{
  "n_layer": 13,
  "n_head": 3,
  "head_dim": 64,
  "qk_norm": true,
  "bias": "none",
  "parallel_block": false,
  "init_std_up": 0.0361,
  "init_std_down": 0.00708,
  "lr_mult_o": 3.0,
  "beta1": 0.95,
  "lr_head": 0.00367,
  "schedule": "wsd",
  "final_lr_fraction": 0.0,
  "dataset": "wikipedia_en"
}
MLP neurons of a small language model. Each row is named by its layer, matrix (up: input weights) and neuron, and shows model dimensions 80-175. Each number is 500 + 25 x the weight over its row's rms, rounded and kept within 0 to 999. Numbers have three digits each.
After each neuron's rows, "fires in" lists the words (lower case) most often at its 100 highest values on Wikipedia text that the model never trained on.

L2.up272:490501483488533501507506494483515556490508509558543501516490493446548531529519476511503499518492515491529455508495527502510441508521489512502487507535542549489455461497503464493450533526468565481517515515451526494510443480478496524463490501522482470500538509521490513471478503472489517507
fires in: "season", "group", "album", "chart", "tournament", "area"

L3.up599:491466479492528502509474493478527493531460508515429524515514480416521479451484511522489485482538469492552488535492502525544487534517502518505478503496534522486518493549471507496483522535493499510490464484505504501476506467522487519477521521529507525476499497525530552524491527440510457527
fires in: "during", "early", "both", "various", "throughout", "began"

L3.up412:496535475519496527513519560513541521480532510535500550488460506525508491480475516456530488422509517505488515462532543518503491507452484505492489503503505544549491508495490491484524482507490509534530488480492530520520520489538491498476528504543521514451472481501477532515489499509498447471
fires in: "world", "known", "among", "called", "earlier"

L4.up409:502505486487511508480474482460505515464499500501449473487487464516532503493480517505481478515529534521530511488518521451492528518500511550451502497468488479502533495493460464495487517500456510490483472453478498494503487478521478583470490503525542524503529508476490516503467558476511505538
fires in: "such", "its", "into", "along", "against"

L2.up402:491460490497496523534471473523532511483449458496522524494524509500510476458498511486501521476468499449532498496512508461483484492506518530509501509538521538497475546459535499477557539536478475527507512525506479535510451475505477489530506484503525514489496506520469519541511524515493528479
fires in: "no", "san", "los", "mohammed"

L3.up513:522461512491507486546542470510489502492475469492506492506545486489512492498474504495519491519500503468464427522503531471497531527493544469502508516499453489516475488489527483464523451497535538503493493519509500522460484525506476481537511484493463530549492509498514484462513517551487514512
fires in: "history", "according", "science", "production", "engineering", "notes"

L2.up481:440530542468514502521515499522482473547478481466504514521508531444484490482529546492505485500502476506519501492518472468508483474527485484524515515513500552484501492513480524511470439526498534488489511476434490480490500500487502507519485473481491482538494486548481501515501487488521520512
fires in: "played", "made", "worked", "produced", "performed", "replaced"

L3.up167:493496490499471545527537532461477543524466494487476532485512438467471536479540466505544525472488529504495498547476503519487484482518466520544507488469516512517469505484464471496504476510525504536510502472469518533496463500456507477513435507507529492514531505557477493474482523495533502515
fires in: "social", "international", "education", "television", "media", "radio"

L3.up314:535481497495492505479501472524475534531460532515510508479493460503488462475429523480483490519483525497488507502483497517505529537531564520546463502498481512503494532470477514511507480505513472490519525518521492496502458506480480488507496494519488513523543485444510498495507516527483533515
fires in: "her", "his", "heritage", "its"

L2.up628:499484452508408489549470479490504512462484530510535528522523491510507509538540488500503508507518487492498484519494514508496501497518470461496504478506469519517504513486488489517513480481506485545496464456506483493526494478483501470513453487516470535535513497483515563487533510463524499491
fires in: "york", "football", "guitar", "associate", "basketball"

L7.up75:483499540484536533470440501535517501523537471464491515531497490486490519560482514515479511501543462486482451494488465484511523546492523479486499506491494500522493462434472509484493451458516488528504489487521487499526516483534439548523466497523498484486483472525522497497466448475446485523
fires in: "a", "one"

L2.up132:499502506504542539525492508477487476479523522532493499521501519533468516506495473559502518474500489479544505505493480489543466501548459548527488490490522499517495523479499521486505520484451490420521524514476516535464456526506462500504482467517465486478502480488513487512532487491462463487
fires in: "2020", "2019", "2018", "1966", "2009", "2007"

L3.up572:504453479500520481541494502499501511517517550482475545521498525474490459511528488527499474529471471511511508513469520485471494507486450467510488466497490519526515492525496472499526488487507505487536521488453498501498507488543483524435516462499479476497510510507498520483497459465504548528
fires in: "in", "at", "league"

L2.up113:519529477500534506502509492523471504472522504487469483496518455517531496533543498486510496478493490515538490499494518499547526470510458508516491497478498539502495527471498486521460507491489485516532504497508507464492513516499468498490454533520511493474484503539497507472469482496506514487
fires in: "world", "leseurre", "one", "culture", "cultural", "country"

L2.up9:523473482449516508526492492462517530472480503501493485566491508457515470520517462497530513503516464453445469507461534491495516472487507519489533488518521502522490533512499525480529547516489479495495557495494453506544539494516478415504495522517448539499498535491471489516494528512479514541
fires in: "and", "which"

L2.up535:504477486479467488511535521503496553481512506522495459524431505480494481481506490487512495528514493511494470543520475497482512508488492487498458451494511504482532457498453537515509507520512550500468474488494509564500496489466532480501514468481491498500497456507505509424512447486550495584
fires in: "station", "highway", "county", "railway", "service"

L3.up338:482529527519461537481508512509485531445478536531517480456505524545511482481474510510522527520534493507468521484477516489481510502495518550485489464484485507488453490451493486528481467493486510560471495481459510511532492491485510491529554496506514526518511476492531524532511487467496474538
fires in: "has", "highway", "have", "high", "police"

L3.up27:550484484545475517493509454476493515486521492559511506462494530504489507480467474507502538526498512452512481497510547498492445495495497499484510465521553473540475485498491481484512466486527507523462489495490509534466515516488454493516475553486514518496504468465470490498474513499527523514
fires in: "students", "members", "band", "groups", "companies"

L4.up70:504463525509522457521496537504507506506467480521482533473493512480481559462507501552521494484531514474511483519505518462511485511510499527521524485530520493542465518487489505492519497493512447478543531485500529527511478465516543563510509511505493461514509479485530495536488470447509530456
fires in: "him", "out", "off", "them", "down", "up"

L2.up44:475477511504507530523471502483511516454482480553493523458512555543511549522523485462515490474524485535529479542536484486478465454515496515533507453537519506509458499484501455521465575484517502504501479494488516478463470494491520509496518483482529480478516497512519523504425506524529481469
fires in: "station", "new", "public", "non", "older"

L2.up237:518541507552517525501508527510482504519476532512458473508505506462555487518502520514489526509503506464523473509504476540494467456522520504514512513495489524491500456446526508481522481503537486465511503461480488490507524469465468510488538492512505508536493484493482485530493520522508505531
fires in: "time", "day", "year", "night", "times"

L2.up386:495525474523486511472536514542538487488463451479517530528515522464515547529518530434472487490520500522491507516504550492521559508500462488513512493518489498512508489530484462514477484481516472535511505493504494507553465489501485488515519471517513517486483497541505465524497520496517524499
fires in: "made", "played", "gave", "appeared", "scored", "put"

L2.up261:528523539523474473498481511510492519487479502498520519517510485528535465491529484492516518461486519450551506484503514506497482503507547563475461528510509487513476491488513516480490511513503510504524519487472537495477524489542526497524459499415489538460506437492463486497510476496567475458
fires in: "children", "men", "women", "girl", "girls", "toyota"

L2.up636:544410520510473516528520504525514494517473459498524482505487490515514474462489497505503477510484508491467508537485471492515480483484539498439519505474495528536481501548476525514538532504483532482479508484489491475519494501531514492528483490490476534478498517508547502503451461476490506493
fires in: "on", "until", "ontario", "elections", "online", "election"

L2.up97:495485499467517487494538533540515533501525548494488481504491500481495468491506478519504549493495514492471495545474476548541478493521473486523479501501480497474522460494526463496503504506470545480559501472488469519499488520483500481511498489498501504520534513476518528489478502499499472493
fires in: "league", "season", "associate", "awards", "career", "series"

L3.up220:514469511524493512550550480495491484521488491475502511488547540495497496466480470529480437470521495467531480518503477486485529539527480538502487514495516489472548519482545489545499489495483483482493480516480485442474510500517523512496526455493486448525525522474523498503477521514484544542
fires in: "there", "them", "himself"

L2.up567:509481496523497534486495517526478516523496492459496468517512485478517508491480489461535515509508529509505452493494482528521466443491514559509474493439497517507508508471501500492483488520473476511512495452462481537494494496491504573484512518505489468526501466488515457510518459494510515501
fires in: "life", "season", "texas", "men", "football", "children"

L5.up593:484513460534476509493478482528550468498488503508491510557472531443500506517541528541497504509473483529523483539490457459484501544505435515504508528535516529516502474512498502465477487498511499546477544471539514470487500493506472538546505464504525519515450495449499521490516473486531513472
fires in: "up", "down", "upper", "work", "download"

L6.up114:477508522497523469532491513479492518498488489486413538496521496506565486509467530516518475480494519541502449487498537558483509480468509479521499560470501539550510512460498479522496487531469511476527527509519502491526501494505489512471498489515521466493474526503475528511475484494494455476
fires in: "his", "as", "time", "such", "year", "that"

L2.up264:480504494521492513497515489532488519481523500507516503491501477464505491442541474516487508476483506509506526511559509480479511507512536502463524465489520488492484494521484476491531532465481542527520504459492510519542508485533479511507494504494508500481544524528499508468508469461512517442
fires in: "small", "old", "older", "model", "gold", "silver"

L3.up411:476504514474527492570518548514523495532448499490486521485479496489485524479532508491504493503475495502508483520508496526494513540510520488446506494529531528508535500488476511457474527483529487516494487513458496514497468504538521519467484477496475521505476522510560500488450503490483535490
fires in: "in", "during", "into", "with", "from"

L2.up37:465501501499491464487534503509514570533446562490487510470483457496507515557543434449473493490474502451486504466485503511461473495517496535542456521478490468521450506458477545465486503521526542500526506507504501520515510503504518506524495484492501459513511491516479495510500472513493465472
fires in: "division", "state", "region", "district", "decision", "suzuki"

L2.up512:461539500488554525535489525511452516495494490507512537519531472470504512472526501482504477521478495528519496473492451493484452466494494536518463502502493438522512519503516509502511501502540532525504478475513513508507419495517493517520475514487496539538461490520489508469504536464469446486
fires in: "american", "russian", "original", "commercial", "little"

L2.up324:505532480480455475533482536478539518486482519448473508494504489546485502496522504487498534507496524481507487438455530518440502552511559510467536496497446499517489483468487505488531541488496454511478486528493480517493482493514501486442441473483530514517538485507492512470513531519473490504
fires in: "at", "via", "against", "towards", "from"

L5.up429:496505461476470463505502512536495534487507468491557506536520536439523494531513487505475469488486478501521516477469505491488480464506520484530541511477473525511468460497497539535498537467510514520507496561503529512562502524486478513528520457477474460491507525475506493522511516481540507497
fires in: "and", "total", "length", "had"

L3.up45:478505540480521499534478480509511514505538517489474510509523494473485520517494516482456452507517465495495511500537474486533498506490473538512489494484478484512460524531493506485519468511531515519548496490537476514501442524468475520510506487535486484509510527512478473515498480480489486496
fires in: "just", "high", "more", "later", "almost", "further"

L3.up252:524509483502489511519490521510473514501474549528490508518493500491503459503446527549519486465508531486518538485478483459556555466463483539551526495474482500484511520456492484484489490501483488480519543494521490514517474479513469524475499543506478495557501466474508526512471479475493503495
fires in: "s", "his", "its", "her"

L2.up343:506510468525484500511499506490476510491499507542488500486507484472524513521463490512491441509541480498471508491498470471440505484531502506504485480513486478526496519469548498522489487522510443506493505483547465504508502465521482471486521486500503505507500523514494544507486531502528522463
fires in: "well", "utc", "high", "highway", "higher"